Weights of a small GPT-style language model, trained from scratch on English Wikipedia: 908M tokens.
MLP neurons of a small language model. Each row is named by its layer, matrix (up: input weights; down: output weights) and neuron, and shows model dimensions 16-143. Each number is 500 + 25 x the weight over its row's rms, rounded and kept within 0 to 999. Numbers have three digits each.
After each neuron's rows, "raises" lists the tokens whose logits its output raises most directly, leaving later layers aside.

L12.up3041:498464507505502460528508498503489555530530505515550536477523540519545542451504492501527534546496476500543529526512506488487528483492492512487512512518477444525527471536472503557538496479506490476557497449533462528501514507481474492521506525453477518523527472460519474482517497493545490519520514515509516523533516517442493575459493476497460560491490518514505513505462498484507532524512
L12.down3041:484532488469502538493468524497496504513466526518475517482500493482542518498485533538495523541504493504522508457547463462518549516446528439521503471469501534513482498530532503512477512483521514487465502530488480472526513478449522487527523510461495418506485518498525472481479503493515504504502520502514489528486526490495495562461467517510499476488501490534496499479462499498505513501487
raises: "itor", "itors", "i", "se", "tern"

L12.up1198:494510511449544476524482517517484570504499522512516542501512508474502515498520490509500475485489541497500519523555518479488469435469507490455506520518476454496470483545485424525508505514502478501547486509518478502536527521483510490512537499495523498510546532523491529471487490465541531475529457499505498465521514475478534544501516473481468511491501513546540504552500545493530520543487
L12.down1198:522471466508539463491493470525479532523509507467509533516521517480520465505532506509507504467511528504496508472518511479505522497515505507501503520487496466498483553487493468532513530518529513551474495498495486499492526538486501485508530496486488479522528577528511437507498503499530532495456477495486528517497496500491509504488512468471537494450488489478527483505507468481508551497519
raises: "ners", "itors", "itor", "ors", "ators"

L12.up1370:472492496538517474482510537516518451503562530510517480510483503481462487522507494474524482450500514459491489494487475509551490514493440488522508494476553528502491505524514504485498462474531510481486510504479506540529513491538505491509521490492505491479484510479460507495513502496524504520512533519476515486489500500460501491491522498517488463493500513525473489524500463514496460494471
L12.down1370:478475518494484462533542540548508509483522462485585545510465549528518521481527516491561520478500490496576502536507518499495529476495494476516497490432487493497509474479506479515499527471511536441534524541478461511522483463559508510528560488516504520556504529481510520540470428505475517512494520498506468506462474482507485527486534498484482490487502514535512499554472528518481488509482
raises: " bu", " o", " pur", " p", "ull"

L12.up2050:505512505499494481532460487501493438588524494510549515505499491520518478498490465489531510489477524546524487509479486492486533487511536481537538543461459530502525525484492460557535491511501495517490536493513491489484492512475521485475495498562520508512445543517511472516496488473496526526459544532444512512510518563504457449483491492465487494501512439492499479514488461531515471490493
L12.down2050:505521490458500516531546513455477498509515501493524514500470520516523489471518509487531502481464521509477468495525488502524518487517467469490511527484512489474515480508501515485492508438468495505526506470496526511506514508468480472503477467488543500489511499527502549478517517476488505525490496486464507496487523485481543507480473504521511465507537504498484480488485488484488499505464
raises: " in", "iety", "urs", " on", " grad"

L12.up1929:485508505459522489507490488493499532505478547509484510524474512531532530488542502497502491464529487502523526508512487471503475496480485536522512483524501475537506527528512495530504515543466546544526491539532497560528531531483531474562531474499481516548530444490491463494486497514536502421462473486465503474507514495505515452456467500476489534495482520512477484496486494517444511527493
L12.down1929:467520481508521559521518535500473529470490456502501481542500498482498535508449482528500523456479501549474549443507501493482443483509498531558522493527519540484448497480525485495490541523498500515506474502517483486515553487468517515517463500474479507518532510557528520515469475520502491528450490483456502501464513546499494506540474474522460512495515521503516539466479483522555497460498
raises: "ger", "art", "ymn", "ga", "ami"

L12.up1350:563511486495512524479475450513535494503540509487538485470478549483524499492497477509516488474534492479540477481514510500506509514516518524555470513520506492519508487496519549518478484507510464514493477491494539518460500515505470519513430460480510511485536495490461471492553454458433520515492492459523480505561509538467543489491482524518485447493528487479497459504492518513484484501498
L12.down1350:510496493524511461489536492451449499479511509511514489444431499492504503517506472513506485507502470489487436520503503494522512476464445554490471487503484478487477522467515536445509552491493441542520478504506509539544517496493498508545514447501485487538489466503511509498479493523479522507502515509510481490483503501481483524513471503492486501478502456502506514501452496496444496469501
raises: "ounds", "ounded", "ound", "ress", "ressed"

L12.up292:477463464499502522467523499495514571463490553487521465474516532497529497485465481479539485449518506479480463495478488486545511529514508508538539505491480518491552472490495528489459493479520487506509486463518495517498495540521500529547509521500507484487502507500522505514480524542471499500529536503472507488511511548504491487519531511488447489496503507477501517517489486453484478488505
L12.down292:503448523489522440463495517490481441475521500536553512497482499486496534531471531499518517473489485475513467494503478530513546480539500494469498480518496465495493489528490538517477459480464449491508509512486479484465475509565500510589496474457517514458430524496535446524483549505482502505492495486519494501557512519499507471456515523524521539512498476497519505492511482455494519544521
raises: "ers", "ery", "rey", "eries", "ries"

L12.up780:462456482531520565484554552518515503505508532499492507492487508494466514454494491464508495515487480548534485514501485476571491511508507508501550481486538476496495545457520456522503490454504492503445436510497497471519510526507502528502540497528508467499510492470504516550487528493505523493471518440494480437498488512494515525501512556482469501502464552477543496539505522541450483467508
L12.down780:495480493517497520513552535503505540518539542485514472506520496488495490502466526497538530463442547526521460521516475529490526525509500522499497500498487527489530496503500470516476522513495505541505522483518522490509513497522520483573545484478529461536457470494558486479500483476519540457468451471492529500465489493539497444501507501503501482481505503473509534532512504474489495530512
raises: "duce", "ares", "wa", "erves", "ows"

L12.up389:524519510530519494509514518492473496512527498466507469505484505518549482479466462473521505510521464487527501493540544530492547489500531494449495507497507505463495454502457467544518511516529493520491512504511485478512523538488484460488512461505539477515462482513477465482542502537534500464495511507483538523500464495494562478475518489529451473464497454518508520495515546503511514507475
L12.down389:506499494478506515500517530454478521535468501495497470500463543467527463470491524490498483519459473485494488486475460486457536516485503493540549486443481508508483459526464508489444482522543510531503530525519488480511512552494483474491523463494494519486491506504464531466542529528501492485473553505514487521476468455526527484484492465524511485508528488483456491487544497529508493536483
raises: " program", " department", " division", " union", " Department"

L12.up2483:461527499459516497518539461528503466513464496510514529523506490499470512490467499543486486509504501480517490480535474497481509511514454498534517484496440474486523507473474551496510501538454541510548505486525532477485493507537561470486499519529493536491454528547522482490499534510507488472494514509547514494483510506507463473515468526515519529481507503482495523526486497466461485527465
L12.down2483:488513516502500486534519486539524516508469495489525535497566480518485474495513497510508496536473555469505461473490459501512492492498514491459527494484461511503488492496514501493460492471503462551501479497529502504523522495463549510479454495557516534478468489471471485514529494534511512518497482501510480540497499487488482480480472477529520485515502487480494483487508497460535493477456
raises: "-l", "-H", " &", " etc", "-s"

L12.up280:491514499529485502528479516483521467485491489540515516468484496480529497506440485506540541478461506498499531514471516493474540506524459522480535485506527466478525505512483515510459543491508515497473489505514517504493452517506469473508515527481495531533491480536483538484492470484425496521491517500485508498493481524491517493453443501493484486446461439520530507483500494504458502502494
L12.down280:492505480495489493436492501462520502494509505508512487526505487497528471514475497502464512456502484519474532478520488467441476502486505507507469472453436503480528517529516455418504533503496494482478516481495571484494508516470465548531515531468491494512443548491511531537480443492563479509511473509480508504519482503495510451461443508544461501513491452460513522523513481479482497515482
raises: " serious", " sides", " example", "ont", " Language"

L12.up754:502524457496480527497463489486532479518490493474487493512503519517525451485489518456525491480478535498474557502484491492535513521488453481524471474516472477543494503548498474498492514493518513496487491452490489473498481484480492510503513542475503506459529515497526532536491494475511528483494508535477483545498511496473494486494460514523491476488474551495504481505497483497499453542524
L12.down754:506543520502489546505563475497449509501485467565460489504477543475513500533506502518509492506470517461457509484479502512471509525480512515525517462522496500513543496507494513472517486552496500491476479487518519462530535498489495501487472490532497457483472502529463499432493521512531482517499487516459540476495535492469560565469534484454480461512544528539498514481435513482512531457514
raises: "ards", "ats", "ag", "al", "as"

L12.up2382:490543480537473509508519492476484477449502465487476523496519518475486476469471518467502512539524483514510475489500498440516512498527520524463466511481510478477540509494539550487507496470482520510531481529474476509508489471488515523508509468514529509445491486521473540476538462518493505489488488489456461523547499516514524452487523447552511494507496490474484500492473491519495514524495
L12.down2382:484482476526473495490540501474504477522501520487534488502482477495474481519492504512441480463466487522509468474506520509543525523510509497492522503482489491510516507476494519503509502456474525512488505539546481523556497473491517459520469485517504501489497493476540448460442513481461508532520536487492472508499512550462533497510485509521499498496496478506529500495531562501518499456502
raises: "e", "ity", "ode", "hip", "ism"

L12.up233:482510501483499515496449496540515477471512493457529556522504494515484529480494470518476520443489508482551464533480493483481510470523502477492498477485474489469542541515462498438521505492508491437480526472506503478484476444472475568486514465538461489505504500553491470479515528520529505508497486487537500471509494480515515487478527517486460516475479482467494531503494504484481539498466
L12.down233:478466537510463477521487485524475527502504504490469485547522512478467511472507483508523515524539503457490526531477515469482468495516462491470470522523548481504508499551475491546503495547504509495533551497477468541524471504522497526504488507520510492473508539509506483469469533464440500499506504514508521498479528494487481415524494507504509500468515475500518532473511480472522503476459
raises: "ense", "ial", "ista", "van", "ager"

L12.up2404:500510497477477520482499508533508535521516487455481515489521517477527504522483480519534516460517530501534522483493533486482535516485461511490428501500510504444522522520483488469489537485493507527443502491509483470510492530530505533491514505494435511546502453485478514542562524493445487469505514522483532501520514508492491542542496473486497529466437510530489511487473483490499525492461
L12.down2404:507501508511542490479468453477532480510565460499477483518539466499535487536514459478502485469497528462511489518510535508518507521460486533522485517493458443509509526505512492484493508500518490455478494494492489553559506516514496526448542555550491487500518515481520429501492465492479476487496506483537485505475512510488502487496489525519502518489512488494537450505499532491528470517489
raises: "yl", "en", "l", "ene", "ma"

L12.up96:508519495485476473500522518497461476505525486494473517483527509553478492474451501503461476518502524472509520497485501537516534519509494489507445532541498486497501518469483526484512519495486504528553498514499505558506525514489474464487535475460497505504507506527458558499491512488463503496457513479508506478499554490522503464509534484493494480516474538532480508444518517489481502475492
L12.down96:522477491501539531443485529535484507486540455500520476480503492487491527529486491536494530496520515504505500530488482514491470518562480504546527538525512487470492544502500533464535494523497461492519498525516512496525477504514439438499518490487507546534505553491524477489470479487496497503505461537473527483498498493517532528491519507506482504490497534483494515523486449507527481489497
raises: " Il", "-he", "-min", "-h", "-e"

L12.up1298:463498477514507525479520505499499518489534531445450489493492498462517488506519515509499480510481527462480469481484482477486521526523550472537511510532540470474482522512514518486520490456448476457479458503502481453484506480473515474540468476493518517480519522484508481532495529495516519524544488541466522517489524491518514471519481531477489493510506496498524487532516470518470554477482
L12.down1298:499496478482462471467491523471531517544514531490516489508495534517533507479495467534496545529512530521489515524460493453481505519502494451497524504494485535546501538517468460503494494499486492480492485506490521486510495475492488505533485457506507485460522466581494518465455498480506493451549515502526489539485475518502488487535511532504475507480508507533479484495506509505453479502516
raises: ".,", ".", ".)", ".;", ".)\n"

L12.up2186:491459481508481522451488538536485534539503521510465512477503517498506486553498501534461493506486487448545461512494457492476533482557478519547454513499508477496510504484570510506500488485508464472454518521528455482493497479513514480478462529556490491513479508510495511480487502512503470465476527520491478498534517504518542507521503495485491526546507536512534496484532493482488506527475
L12.down2186:478500448503514480494515472474516449528555466517456521487508479517517525484497497465537490534470522446515501490493479489527467458481538518532540505481478498529458494508477465506501555510419526532497457506502501526514516507483508495514530533510490552504504490499509532524491493517506513551519525488488451473472471519507521490494474521514534485502551498506481488482481513494511507518510
raises: " personal", " new", " record", " records", " attend"

L12.up2542:462487514469526493475485513507447485516512564499471462499471507473522449518522456512475491495493443504505482487487442496458489523465500503479544525477513512479505499501505473505486518534492492475506474493529480461484488498510525495513491523523541514499517529528552520518484476480516510540455505483506480518595481498542488506483501549475527492477495485479457444467490540492511484529499
L12.down2542:471515492486515509526497499460514502514537518476488503497480476480491489526479484520522488530482509500461509486521522535480458507472500498473495464514485532513514498464468501476485487480458505503514509498546483531510497483528488546501502434471500426489495514544493492532534509477516485489522509486499535516501493513511474516483547560447452510493491461464463464494476501500487530524489
raises: ".;", ".)", ".)\n", ".,", ".\n\n"

L12.up1243:484513524474500528492520503484498542551508492458480504470520526474502504480494446492489511516478548503498468471522512519493460515485510492499510508468527484473513499477460477511528504511533459487457515477497449477505474484474522502508503483504490486488497500526471514481486422477525484502505492528505506536458523518513502510455485546487444500495489464508496475508508494475521505512441
L12.down1243:467520491499515531461522465512471471539513468512486513482499497547457532513486435481491487481470489452548487477455470474483582482500486521489496490481476490483546504488507454498493529506509474518488496503498483497472453492492520487534516512482543508499527482486478511522508493524539550510513493450495489503515489485521528469512475510506518507468508479500523497523513479485528505555547
raises: " Queen", " qu", " Emp", "edom", "ief"

L12.up125:502454491484516517521491483530515477495488464494490470487516478460542534512496488544494482497530510543547485476513501457532451490533460507521536471506473487556485520496517510475542519517533487546528544524531499465534504519519495532496453500477481505494498474489504516478494501487498497528498576514469476438483531465541485498484493498487525525471484481545500493530458520532477545492479
L12.down125:513523512502484496506432503506478488494516511494553522487455529464513490461472496471502518481503470543463506526501471495512468501556505521489512486492507539494462493475494529476515490506489480517468473515510478513558506528520530520532503516498490556539510510466477546492489466455465480485469503519498518524523509476487502498513504515514525473460505518506523489465471530520476538540448
raises: "-sh", "-to", "-k", "-Y", "-K"